From a checkpoint of a small transformer trained on Wikipedia: no biases in attention or MLP.
MLP neurons of a small language model. Each row is named by its layer, matrix (gate and up: input weights; down: output weights) and neuron, and shows model dimensions 128-255. Each number is 128 + 24 x the weight over its row's rms, rounded and kept within 0 to 255. A neuron's up and down rows have the sign that makes its largest values positive.
After each neuron's rows, "fires before" lists the tokens most often just after its 100 highest values on Wikipedia text that the model never trained on; "fires on" lists the tokens most often at its 100 highest values on Wikipedia text that the model never trained on.

L13.gate491 [168 140 144 160 135 139 137 119 128 152 127 171 155 154 106 129 120 112 101 144 110 122 103 110 131 150  95 116 103 117 152 154  99 123 186 130 163  84 123 165 121 150 167 148 115 139 130 196 128 126 127 148 137 111 174 116 114 110 112 114 162 139 166 144 137 102 122 125 129  86  91 129 112  96 179 167  97 107  78 116 107  91  91 159 132 175 121  99 114 123 108  98 136 109 105 139 152 118 146 105 140 125 166 139 101 143 108 142 130 113 154  63  79 103 143 135 116 161 140 142 140 123 128 119 150 141 147 134]
L13.up491 [ 51 126  96 135 154 159 131 126 118 118  95 160 152  68 133 170 144 109 131 153 108 109 106 143 106 101  95 126 133  98 198 116 143 121 152 101 116 109 133 173 112 138 160 116  87 149 121 161 133  92 119  94 117 105 150 121 108 113 102 123 173 143 130 128 100 140 123 118 137  94 117 151 130 135 160 173 176 137  97 125 161 133 143 154 145 148 132 101 127 127 112 134 117 130  96 123 169 141 130 210 111 116 165  98 135 138  91 103 125 146 129 123 127 101 100 146 159 133 141 121  99 106 114 167 150 122 114 123]
L13.down491 [125 149 165 123 137 161  79 126 170 118 128 165 106 127 113 156 117 140 124 125 123 182 119 162 161 127 149 117 102 131  99  82 136 121 123 102 143 113 122 129 111 140 136 118  75 118 130 166 136 124 137 113 135 118 154 135 121 128 128  70 142 158 103 116 175 131 166 129 123 140  88 142 150 104 163 149 117 136  93 148 141 126 135 129 142 146 127 139 129 112 155 134 107 164 110 115 147  96 171 117 124 105 102 133 142 141 141 114 127  85 115 123 104 129 157 106 170 114 146 122 112 128 123 112 170 121 136 117]
fires before: " ", " Total", " −", " +", "ust"
fires on: " |", "|", ";", " S"

L8.gate272 [108 107 176 140 136 146 152 147 108 121  77 150 144 141  83 147 109 141 106 113 129  90 147 147 192 120 153 121 146 140  66 105 103  94 147 135 179 147  78 144  89 113 151 141 102 104 140 129 136 129 128 119 145 176 124 119 117 143 122 132 147 112 131 108 129 148  92 119  75 144 104 166  92 126  64 119 121 107 154  85 101 128 111 151 128  95 148 155  91 162 143 113 171  95 160 150 107 140 149 125 127  83 142 111 103 137 118 132 113 138 132 155 143 189 143 135 124 166 153 128 136 111 139 110 149 110 116  28]
L8.up272 [147 101 137 140 139 142 120 122 135  98 112 106 168 110 104 144 161 132 134 118 158 108 107 138 154 140 144 107 153 145 109  84 100 107 121 114 143 140 166 148  94 129 110  85  94  67  90 131 146 130  92 128 156 164 102 161 173  99 136 120 127 165  96 106 131 114 166 155 157 132 158 131 154 118  90 110 156 173 147 123 147 123 162  85 147 118 131 151  86 159 153  94 141 124 123 111 122 147 146 109  96 105 109 167 156 114 132 136  97 106  85 145 143 175 185 172 116 138 122 114 136 106 116 121 117 138 112 113]
L8.down272 [164 120 108 153 119 119 141 104 125 120  68 119 120  93 163  94 127  99 143  93 127 113 119 171  84 150 128 127 154 105 142 109 148 146  72 148 140 117 172 118 100  95 148 132 185 158 162 127 136 111 153 109 125 143 124 150 132 150 112 128 119 136 156 154 109  99 155 147 169 144 119 133 149 147 112 101 127 126 195 110 124 116 116 101 153 143 136 140 107 137 126 145 116 158 105 142 111 157 123 125 136 155  90 120 173 142 150 114 136 119 121 135 117  82 149 149 128 124  92 110 126 146 156 172 128 141 177 158]
fires before: " ", "00", " and"
fires on: ",", " January", " February", " April"

L12.gate978 [171 136 154 108 118 177 136 119 147  83 152 125 143  87 127 122 121 150 115 184 152 137 146 119  86 142 120 148 136  93 127 131  84 156 109 103 151 135 124 142 126 123 125 170 116 165 141 111 115 109 124 154 115 127 183 147 111 119 138 105  97 122 176 104 115  98 115 115 126  97 115 141 146 116 130 141  96  98 121 142  71 166 137 141 103 156 116 129 126  82 120 110 119  80 127 144 108 145 106 105  94  97  85 113  88 120 119 127 131 130 121 123 130 159 123 129 126 144  92 153 153 102 103 130 121 131 107 130]
L12.up978 [101 153 105 107 145  91 149 101 119 132 150 145  89 149 119  69 118  87 150 139 135  83 138 133  81 149 140 164 124 114 179  98 118 133 132 134 113 118 144 173 105 192 129 122 159 140 139 122 148 109 158 147 145 119 147 100 109 162 116 147 117 145 111 131 121 131 144 122 138  73 131 110 125  91  95 153 128 132 146  90 132 136 123 139 160 148 149  99 127 103  72 114 107 130 148 166 144 113 153 194  83 174 106 154 149 147 120 150  97 124  98 175 159  87 134 113 117 135 152 125 130 136 120 154 154 154 157 145]
L12.down978 [114 185 149 175 115 165 117 147 134 124 142 187 133 122 114  96 119 105 153 122 105 117 109 141 140 102 161  94 105 117  97 110 135 134 167  82 142 158 114 116  96 125 138 123 110 134 115 129 175 147 104 136 138 149 124  93 100 140 119 156 150 168 104 119 110 135 112 180 108 149 119 105 124 134  89 177 118 127 115 122 142 114 138 125  74 104 156 117 143 165 134  93 131 176 142 145 137 142 142 104 153 116 128 149 105 102  99 125 171  85 124 118 165 167 126  84 143 135 161 176 154  77 144 161 137 114 121 166]
fires before: "20", " |", "ons", "22", "19", " the"
fires on: " ", "as"

L5.gate1002 [ 97  94 116 117 142 165 140 145 165 110  71 110 133 100 175 138 150 153 149 110 123 121  94 108 134 109 125 105 146 161 123 131 143 126 123 171  99 114 136  88 172  90 152 110 116 149 114 154 119 125  95 110 141 130 106 107 169 128 153 120 143 124 146 111 140 141 148 139 119 133 112 146 101 107  84 143 121 127 137 180 158 126 165 170 101 113 106 138  96  81  82  83 130  91 130 138 130 154 103 130 108 170 104 141 137 146  96 111 135 126 115  91  92 138 116 132  85 151 112 175 159  88 129 116 138 120 158 151]
L5.up1002 [ 98 119 174 132 162 132 141 127 152 129 147 141 109 125 138  97 161 130 100  89 130 141 155 133 136 108 151 129 156 139 167 124 127  91 110 143 115 153 134 144 156 144 140 149 109 138  96 201 150  78  72 151 125 115 110 105 144 136 100 119 110 112 136 139 167 180  77  84 160 153 136 148 105 138 140 132 104 134 158 121 133 126 143 118 121 123  90 123 136 135 115 100 183  97 128 133 117 124 109 133 124 129 112 118 125 147 153 135 130 176 101 121 150 146 130 108 121  87 120 138 113  97 121 132 143  98 140 140]
L5.down1002 [126 123 106 133 109 114 122 119 110 121 110  93 100 107 145 119 157 164 118 102 158 122 139 134 125 152 130 117 154 122 146 117 114  79 124 137 161 124 146 136 133 103 143 129 134 147 102 151 147 133 105 117 127 165  92  98  96 166 128 106 120 142 141 158 149 121 145 104 113 165 152 130  83  98 120 110 102 101 109 109 122 135 121 147 125  84  79 166  96 100 100 106 110 121 121 143 145 152 112 102 152 133 112 117 148 144 164 185 103 107 130 144  74 124 116 125 129 150 150 141 137 126 141 134 120 138 123 188]
fires before: " ", "C"
fires on: ",", "."

L12.gate826 [144 148 128 143 122 172 128  97 135 166 122 168 125 102 125 116 106 103 128 117 138 135 106  94 117 121 103 139 139 154 143 112 106 108 123  86 121 130 132 186  96 132 140 107 129 147 155 159 158 121 192 159 138 128 157 109 110 177  94 146 138 179 115 120 106 120 127 119 168 145 117 124 141 137 137 150 144 129 142 131 103 152 127 140 176 124 106 123 178  92 146  83 133 147 120 138 136 134 134 138 130 130 118 144 107 104  78 153 120 109 121 145 129 114 124 122 132 139 123 118 151 113 160 109 128  66 127 111]
L12.up826 [ 65 129 142 134 144 191 161  98 169 126 114 109 148 116 121 129 120 118 124 156 114 100 140  93 169 102 130 103 143 111 162 111 132  98 143  84 148 103 186 182 113 118  99 110  93 126 112 113 111 126  90 105 133 119 140 124 106 114 157 100 101 135 119  95 109  90 145 130 119 142 115 126 138 169 117 149 109 136 122 108 152 138 141 143 135 172 119 123 155 108 147 137 170  92 155 159 117 160 143 150 109 110 101 139  93  82 116  99 131 141 113 142 141  56 123 139 126 160 124 120 145  87 111 125 117 111 151  96]
L12.down826 [170 147 109 154 122 126 102 122 121 116 138 198 163 126 167 146 168 133 169 124 148 156 126 154  82 162 164 127 116 143 120 106 149 127  77 152 114 116 108 107 113 155 135 164 126 134 133 151 115 112 135 153 120 149 162 130 128 125 143  96 107 140 136 148 150 139 143 110 145 157 161  92  69 132 156 151 106 113 108 142 122 112  91 123 135 106 113 104 141 170 145 117 144 111  81 109 163 117 127 163 105 143 105 147 148 118 157 117 139 134 149 133 119 115 150 120 158 148 122  95  99  85 126 154 109 114 138 151]
fires before: " ", "ing"
fires on: " |", ",", " February", " March", "all", "orn"

L11.gate379 [141 151 115 134 101  63 118 134 110  73 112 111 137 152 154 161 138 128  96 119 123  96  99 108  93 117 131 111 125 144 183 124 132  87 168 121 159 109 119 122 139 105  93 119 130  99 144 132 146 125  89 116 119 114 108 144 100 164 159 114 147  75  98 116 166  87  98 135 131 145 177 169  96 106  88 161 142 113 125 166 125 149 131 146 108 189  74 130 116 105 102 124 111 110 102 155 147 154 111 113 137 133 134 165 133 130 129  98 169 157 135 123 164 147 121 116  61  96 135 139 198 108  93 148  99 134 120 124]
L11.up379 [119 167 116 138  84 133 106 120 131 140 170 133 141 131 149 104 125 121 139 129 129 149 159  74  84 109 150 111 158 120  97 148 138 107 111 151 140 106 145 104 105 118 163 132  95 134 165 118 154  73 143 119 144 159  63 169 114 140 134 129 132  91 127 132 138 145 120 147 146  89 143 121 182 102 161 156  92 111 134 150 134 124 161 110 164 155 133 113 112 148 107  94 144 135 150 117 146 131  93 142 166 110 124 155 125 153 154 126  82 128 161 159  95 153 144  85 119 112 157  73 100 125 113 102 127  90 147 144]
L11.down379 [119 114 129 119 153 150  51 104 170 133 144 102 138 134 113 118 107  94 154  98 154 119 129 112 111 106 132 137 110 129  93 111 110 134 116 115 146 117 166 118 107 115 131 147 129 122 123 158 152 133 151 151 131 127 132 125 142 141 132 165 132 118 139 136 101 156 111 129 129 187 134 147 128 175 131 121 130 153 147 129 140  86 127 126 115 113 114 143 121 135 112 149 140 133 137 139  98  92 100 163 100 143 115 123 160 146 139 140  78 110 131 105  87 154 154 155 143 164 146 132  89 133 132 124 125 117 104 176]
fires before: " ", " ("
fires on: ",", " U", " /"

L8.gate792 [126 151  77 159 126 133  95 109  87 159 151 170 105 102 106 124 157 127 104 133 127  84 160 106 127 150 128 143 135 120 122 131 132 149 145 156 105  97 134 141 149 127 147 127 191 161 128  97 133  86 165 136 148 140 122 155 166 101  68 127 145 115 115  98 152 100 114 139 156 140 101 149 125 107 104 166 127 139  89 171 106 132 118 119 130 145 148 122 125  99 148 107 129  99 116 108 159 125 133 160 163  94 167 127 128 122 159 155 143 181 130  87 126 118 132 127 136 131 125 125 150 155 165 109 149 133 127 124]
L8.up792 [ 91 126  92 115 106 112  94  97 109 135 130 168 128 108  67 139 147 148 127 102 133 127 158  93  86 105 162  96 128 119 152 148 159 118 101 160 133 128 106 140 111 122 113 165 131 126 112 101 102 112 153  96 110 122 146 107 134 160 116 124 136 136  98 142 151 126  86 119 159 163 137 151 109 132 148 100 109 159 131 124 124 107  99  94 132 140 108 124 153  63  87  88 132 115  80 125 105 115 132 161 158  73 167  79 150 105 128 145 174 195  95  90 136 152 135 114 128 133 147 132 145 152 112 146 198 139 133 107]
L8.down792 [115  59 151 144 136 105 148 100 121  81 120 152 153 127  98 153 130 119 123  89 105  93 156 124 111 134 132 123 161 156 109 125 167 146 120 117 119 141 109 153 102 141 150 107 104 115 107 148 115 112 117 136 115 120  91 149 132  94  78  98 128 138 154 158 140 128 131 139 148 147 125 142 152 152 179 130  96 164 132 131  99 115 135 110 114 129 154 125 113 128 153 129 120 168 100 191 140  96 166 109 132 129 135 110 136 102 152 107 115 147 129 137 161 133 127  83 179 130 118 112 152 137 146 170 124 146 145 121]
fires before: " ", ":", " Total", " T"
fires on: "|", " Total", "-"

L5.gate1021 [116 130 125 148 105 147 134 113 158 141 131 174 117  70 110 125 157 130 137 136 108  83 104 122 119  94 118 114 100 118 125 115  91 139  99 103 134 110 132  97 105 154  85 109  97 116 100 116 109 130 121 159 121 101 138 130 145 115  98 106 157 112 122 101 103 132 135 145 127 159  66 100 131  96 163 128 127 162 136 128 129 126 144 130  78 149 148 144 123  94 137 128 136 154 142 116 160 133 138 144 160 122 131 124 116 118 129  72 131 139 103 153  85 162  99 142 165 148 158  92 145 137 147 121 191 117 111 138]
L5.up1021 [139 131 136 121 148 121 102 161 140 133 112 111 131 108 149 174 167 167 156 168 125 159 115 149 103 137 122 115 127 143 140 111 100 118 116  79 149 159 124 100 101 128  88 149 116 142 144 146 114  98 158 132  76 146 128 115  89 155 126 156 102 131 104 134 160 150  96 136 139 135 139 166 165 133 145 121 112 141 130 163 126 146 140 123 157 118 139 100 153  85 125 124  78 110 147  90 116 138 154  82 122 130 114 130 149 142 168 107 111 153 137 127 110 147 139 138 135 145 157 135 131 177 143 109 137 107 133  94]
L5.down1021 [ 92 157 102  94 113 108  87 155 155 105 139 100 112 158 101 172 118 164 109 130 147 168 152 127 125 141 122 160 117 122 131 104 100 148 165 151 116 119  96 122 111 119 148 138 114 135  91  98 105  99 138 137 100 121 158 107 140 161 133  84 123 122 160 151 135 185 116 127  85 140 161 115 120 146 117  94 126 112 145 156  96 134 153 104 114 115 113 100 144 164 131 129 100 126 123 105  91  99 129 151 137 118 141 155 133 105 138 158 155 127 155 118 111 157 131 126 122 113 169  71  92 124 156 103 151 142 165 121]
fires before: " as", " to", " for", " in", " by"
fires on: " known", "ed", "ated", "ired", "own"

L8.gate122 [158 168 156 133 177 165 116 110 157 118  99 122 133 126 153 143 119 122 133 137 138 118 115 106 125 146 153  93 134 126 115 144  91 102 180 122 134 146 136 167 140 146 142 118 137 109 119 169 154 147 114 114 152 134 115 140  95 143 145 143 125 137 143 144  89 160 113 108 149 124 119 171 135 100 181 157 145 150 135 129 142 116 165 104 141 138 187 166  78  91  75 149 175 117 110 156 161 115 119  98 137 132 121 110 128 141 155 174 162 159  70 138  98 164 129 166 113 113 130 130 121 119 135 143 119 111 129 120]
L8.up122 [114 114 173 125 143 119 156 112 172 119  76 106  84 122 102 140 100 132 132 118 185 119 144 225 126 117 168  99 133 103 176 100  88 102 152 137 146 129  87 207  86 114 133 118 177 156 118 123 141 160 105  89 134 133 125 108  60 117 114 140 124 138 110 104 129  73 123 131 110 124 116 170 114 122 141 140 116 137 132  79 106 117 173 158 133 140  96 109 124 157 147 128 111 135 153 159 127 112 127 106 166 141 121 130  92 143 125 132 117 169 150 127 127 134 170 156 136 138 153 135 104 115 114 113 103 156 132  83]
L8.down122 [127 152  91 112 131 114 132 123 111 140 135  88  78  79 138 140 145  95 109 116 155 129 103 152 116  96 125 110 138 103 144  97 139 163  93 131 154 164 139 154 126 103 103 136 142 149  91 118 174  93 107 157 157 158 106 110  73 200 145 133  92 117 151 126 137  96 106 132 118  90 110 146 150 142  91 111 102  85 111 126 106 124 152 149 153 148  85 121 152 146 118  90 134 103 137 145 105 122 125  87 121 140 128 130 108 139 123 132 146 136 158 151 120 118 146 139 103 115 150 120 153 125  93 145  72  99 139 116]
fires before: " "
fires on: ",", ".", "om"

L12.gate196 [130 109 165 117 176 150 102 158 157 128  90 145 154 138 109 121 119 118 102 109 148 112  95 156  96 137  93 123 132 130 145 145 102 102 142 109 155  98 124 138 115 166 116 118 133 135 133 121 115 148  94 139 135 130 139 136 169  94 111 113 126 154 107  99 126 109 121 123 116 136  78 128 108 113 131 123 159 132  98  86  81 128 120 159 133 167 142 139 131  98 114 173 159 137 135 146 152 116 130 151 136 115 130 138 136 128 141  88 125 151 104 173  71 128 173 133 166 166 141 107 115 128 151 110 157 101 137  78]
L12.up196 [141 136 146 120 148 161  67 129 144  66 102 107 126 138 118 140 139 119 135 129 132 120 119 108 126 145 125 140 124 137 143 129 153 136 144 152 101 119 135 137 125 131 113 118 140 142  95 130 133  91 132  95 134 126 113 162 149  89 132 116 131  82 123 117 137 103  97 163 141 135 129 125 148 156 137 146 121 154 144 116 142 150 115 157 141 132 132 137 134 111 104 101 119  89 141 193 138 146 165 114 140  75  85 135 112 130 156  93 133 130 131 172  75 128 145 120 118 101 152 114 122 115  92 115 128 125 168 105]
L12.down196 [129 119 143 134 138 100 152 149 123 119 141 139  94 125 141 149 127 113 106 114 118 174 146 114 111 124 109 109 156 136 120 105 148 118  96 117 124 125 146 126 141 138 139 140 125 109 145  99  92  66 143  59 123 141 109 121 100  67 102 106  95 141 119 122 153 137 114 151 122 148 141 162 103 128 154 136 164 114 157 139 144 166  91 104 147 102 106 136 139 100 121 150 142 122  89 149 130 131 173 182 121 117 107  92 110 129 107 104 145 110  84 147  98 139 167 120 146  75 126 103  90 145 127 117 157 118 135 135]
fires before: " "
fires on: " |", ";", "o", " it", " sec", " dec"

L9.gate536 [116 124 146 130 179 148 130 147 112 104 111 152 146 100 100 170 129 132 121 146 117  90 131 110 137 143 127  80 118 108 153 132 130 153 110 109  84 100 107 175 135 125 131 147 139 150 134 162 116 118 103 134 103 115 154 150 103 139 121 144 152 197 156 144 145 141 137 114 157 104  83 126 112 120 143 123 162 107 104 162  71  87 170 132 169 144  95 131 134  89 142 153 141 103 124 141 164 144  80 129  99  90 137 113 160  74 114 123  88 192 129 121 162 109 122 142 130 151 126 160 160 131 126 140 158 136 137 151]
L9.up536 [113  97 138 142 116 119 131 116 102 122 116 122 127 116  85 152 142 131 122 151 128 131 113  64 125 124 104 125 117 104  81  99 147 139 147 147 162 111 163 139 117  76 140 134 145 133 117 125 109 152 121  72  97 122 146 130  96 103 132 117 103 131 142 156 105 159 141 109 151 168  80 121  94  45 128 148 132 128 151 155 127 131 175 145 138 173  90 168  89 126 158 113 101 145 126 112 114 131 156 110 132 108 155 137 123 127 156 147 126 126 157 127  97 141  99 149 146 123 163 151 139 168 127 173 137 127  90 147]
L9.down536 [ 72 112  78 136 104 162 137 118 186  99 127 121 118 134 121 144  96 176 119 130 135 140 118 166 136 101 106 129 106 142 143 122 114  78 112 153 149 116  97 174  90 127 127  75 122 122 142 141 125 124 161 111 133 127 155  89 107 119 106 107  94 117 150 123 153 121 126 103  93 178 110 114 141 138 127 142 130 107 132 158 136 158 119 168 148 125  91  90  98 135 136  95 128 123 139 124  73  99 164 133 128 120 127 129 106 111 109 127 141 141 139 126 159 130  92 125 162 121 103 115 122 158 136 118 161 166 113 114]
fires before: " ", " C", " Party", " V", " v", " |"
fires on: " |", "|", " Total", "ide", " hold"

L5.gate932 [152 140 102 163 114 138 137 105 135 104  93 137 110 114 122 140 138 107 151 129 120 114 112 101 127 143 143 125 119 153 153 120 115  93 100 155  97  82 124 121 116 148 115 118 117 120 112 153 136 178 109 138 115 133  87 148 143 126  95 128 167 175 131 116 153 134 162 146 112 164 133 120 125 107 104 146 107 144 140 149 148 128 149 181  82 110 110 149 137  89 182 146 187  94 130 134 138 175  97 137 143 140 127 153 123 119  98 164 144 180  83 167 156 119 128 146 148 104 139 180 184 117 149 103 153  64 106 166]
L5.up932 [103 129 154 140  97 159 117  90 119 111  62 138 138 109 139 119 120 176 129  96 138  99 141 126 129 123 144 130 104 136 149 126  92 136 135 205 169 128 119 148 151 131 141 198 117 143 119 133 141 147 102 169 159 100 133 122 155 126 126 121 124 149 136 146 135 114 106  94 135 120 117 149 105 108 131 137 141 125 129 127 122  71 146  99 128 187 118 167 115 122 140 107 178 108 159 141 126  67 133  98 119  72 118 144 137 132 127 121 147 120 107 131 162 135 110  86 103 118 122 135 144 134 187 103  90 101 154  69]
L5.down932 [113 138 134 145  86 122 145  96  82 108  91 163 140 118 135 162 104 118 121 130 181 158 106 120 125 130 143 122 152 104 166 130 121 113 173 159 135 126 119 137 121  72  98 114 116 161 160 129 107 154  61 100  99 104 120 130 114  95 154  95 159  93 132 152 120 148  72 140 104 143 140 168 120 132 126 132  77 109 126 131 124 123 146 141 142 132  84 146 141 137 138 121 115 151 132 124 159 115 147  94 111 157 147 132 111 119 150 146  95 133  98 140 109 134 114 119 161 134 128 129 142 161 113 198 106 102  75 131]
fires before: " ", ","
fires on: ",", " of", "ed", " "

L8.gate150 [191 154 115 131 148 107 137 123 116 136 132 158  93 116 148 145 123  69 111 132 100 129 109 122  88  93 106 146 123 174 155 154  87 119 111 127 135  82 121 132 105 122 114 116  74 160 120 165 136 123 104 172 103 123 167 142 160 101 129 125  77 119 142 117  80 129 144 168 154 145 122 108 188 119 117  91 122 119 135 152 121 106 132 132  97 165 127 158  92  97 162  90  93 128 145 129 118 148 142 104 147 159 133 165 115 154  91 120 109 128 135 110 138 156  91 141 118 159 169  65 154  86 160  98 163  98 130 147]
L8.up150 [102 115 161 124 168 155 112 117 151 142 100 121 139 143  98 124 169 117 120 147 136 125 119 122  89  98 131 145 117 112 130 128  46 111 150  95 114 119 169 138 115 194 119 109 129 110 146 147 140 119 151 138 152 156 163 153 108 124 110 129 121 177 138 129 119 119  99 176 144 115 141 136 123 113 113 139 156 131 117 108 160 144 122  82 107  93 137 124 128  59 149 117 123 108 117 145 141 116 140 120 137  85  92 158 147 133 149  95 132 148 139  94 121 103 146 117 130 149 158 118 139 119 105  76 146 125 160 127]
L8.down150 [138 152 108 130 123 141  77 115  74 105 101 118 123 127 133 166 156  74 131 124 136 163 160 134 112 127 103 155 178 121 126 132 108 146 133 107 155 104 142 129 137 145 159 128 109 132  64 166 101 107 147 105 148  81 143  95 136 143 160  79 129 173 151 140 106 105 138 171  86 156 113 138 132 143  99  99 147 149 180 145  97 123  86 119 105 127 144 135 129 123 119 115 131  99 138 117 154  92  89 115 149 133 138 147 138 144 112 120  76 122 163 135 150 165 109 136 112 118 169 113 139 144 110 121 125 151 132 138]
fires before: " as", " by", " a", " for"
fires on: " such", " known", " same", " described", "ated"

L5.gate579 [142 102 145  92 142 168 132 140 130  73  61 106 106 140 157 100 118 154 102  94 113  79 107 111 119 114 126 120 141 126  83 154 110 129 122 127  90 153 121 120 150 108 160 111 150 112 125 165 122 142 139 130 137 168 115 134 172 126 130 140 111 134  96 110 135 154  95 149 119 135 154 112 128 131 110 148 142  82 131 131  86 131 169 174 127 125 115 157 125  92 134 106 158  93  91 117 104 157 112 148 123 156 131 164 189 143 126 140 101 156 100 153 108 110 153 146 107 182 106 109 182 146 118 117  94  94 108 149]
L5.up579 [119 116 125 185  98 147 106 117 152 125 114 124 145 146 162 117 180 140 162  76 166  98 133  85 114 114 151  91 152 137 131 119 104 134 134 164 151 137 102 128 118 131 109 111 118  68 109 144 158 152  80 147 174 124 140 143 148 126 124 128 137 143 136  92 144 124 134  85  97 121 108 112 109 115 159 159 146 166 161 159 139 134 138 129 113 148  99 127 126  94 164 138 149 121 135 151 178 118 120 112  87  98  91 147  88 103 130 118 143 154  90 161 134 115 115  75 108 140  97 122 145 155 173  83 113  96 133 119]
L5.down579 [168  97 116  95 121 140  98 132 160  89  97 137 157  88 131 179 108  90 161 126 155 123 144 128  96 150 152  85 147 123 135 139 120 113 133 153 172 136 165 159  97 115 124 138 135 162 126 141 131 104 131 115 116 147 118 138 122 161  95 106 159 101 109 142 158 157 117 129 146 152 118 103 100 111 100 137 122 103 119 114  99 122 140 142 117 137 124 206 120 108 135 125 162 123 135 140 187 160 129 186 131 123 125 149 109 111 112 180 141 136 122 155  84  99 101  95 148 107 130  91 162 144 137 133 101 125 102 145]
fires before: " ", ","
fires on: ",", "11"

L5.gate743 [133 133 119 113 103  47  91  94  73 133 145 131 161 136  82 131 128 149 144  85 133 137 142 104 150 151  91 167 157 138 107 120 118 146 106 156 124 115 182 128 144  96 157 173 117 100 157 124 138 145 179  98 108 173 166 152 111 110 160  92 148 125 135 103 141 136 129 168 142 125  93 192 126  96  86 166 141 102 132 131  81 109 140 150  74 150  98 118 149 102 130 117 128 111 139  94 109 136 145 112 121 134  81 124 174 102 124 126 112 147 107 133 116 115  80 134 102 162 106 152 125 103 165 136 102 113 125 168]
L5.up743 [129 153  85 135 121 125 132 140 126 121 150 121 110 106 116 111 134 102 147 128 100 142 142 122 115 139 141 158  88 105 129 156  92 124  91 130 161 109 117 128 128  97 137  97 111 130  98 117 132 161 112 148 121 144 154 111 131 140  79 120 153 152  96 117 120  77  85 129 153 119  91  90 100 150 149 147 163 102 150 162 147 140  54 122 133  90  88 126  99 152 102 170 137 162 126 135 153 128 135 112  70 108 135 135 141 145 101 119 149 113 144 130 164 159 126 123 173 141 185 127  92 118 144 125  68 109 142 151]
L5.down743 [160 123 168  87 170 166 115 112 175 126 101 152 148 120 133 144 131 111 136 140 127  93 127 111  94 102 137 100  95 120 124 165 126 148 168 103 103 137  95 152 130 114 136 141 136 111 104 157 138 116 146 114 165 106 135 100 125  64 116 121 126 120 129 131 142 148 158 173 110 158 124 115 153  77 153  81 141 172 161 100 121 126 116 128 136 141 146 162 118 117 105 144 113 150 152 119 100 160  76 124 137 132 154 114 122  86 111 104  98 131 118 150 114 102 127 128 135 113 125 160 147 130 115 147  98  80 122 145]
fires before: "20", "19", "0"
fires on: " ", " of"

L13.gate427 [121 140  99 134 149 158 174 152 131 138 139 134 173  90 121 130 127  81 140  98  82 139 108 114 111 116 135 134 148 173 144 140 111 137 168 120 133  91 102 132 109 133 203 129 112 124 168 148 124  88  92 118  93 118 141 142 122 124  98 128 197 171 142 121 148 108 115 169 190 141 132 137 134 128 163 102 113 103 119 140 109  95 143 124 142 149  99 114 155 152 129 113 151 160 115 122 143 138 150 118 122 127 144 125 138 157 117 141 158 162  93 124 108 149 139 142 136 123  97 137 131 108 100 132 167 120  98 154]
L13.up427 [112 107 151 133 134 147  98 141 132 150 143 126 107 115 176 116 131 126 142 165 129 144 102 100 141 115  74 119 163 154 153 158 141 123 145 148 108 144 153 116 137 129 105 134 124 145  99 139 176  98 140 117 170 139 137 110  71 143 157 135 137 124 109 153  98 126  87 150 136 152 146 140 154  84 144 134 111  87 130 102 158 117  76  98 120 151 126 111 122 168 142 163 145 127 130 134 137 174 139 147 113 165 114 111  98 113  97 113 115 109 182 138 105 124 121 105  88 119 102 117 110  93  93 161 143  91 124 169]
L13.down427 [118 135 112 101 132 141 154  99 150 103 162 204 163 131 133 141 117 104 112 118 170 111 157 143 125 121 149 118 137  83  97 139  66 112 151 193  82 116 140 130 142 155 151 157 139 120 144 113 137 110 143 112 130 191 186 156 130  90 140 112 174 116 115  96 112 112  86 143 104  92 103 123 125 142 129 101 145  94 134 104  97  80 103 115 135 153 100 115 131 170 111 167 148 160 143 136 104  71 108 164 121 122 163 146 145 139 181 106 128  93 119 127 120 107 119 138 165 119 102 138  99 143 135 126 131  96 142  84]
fires before: " ", "oss", " |", "ength", ")"
fires on: "|", " L", " |", ")", "l", " +"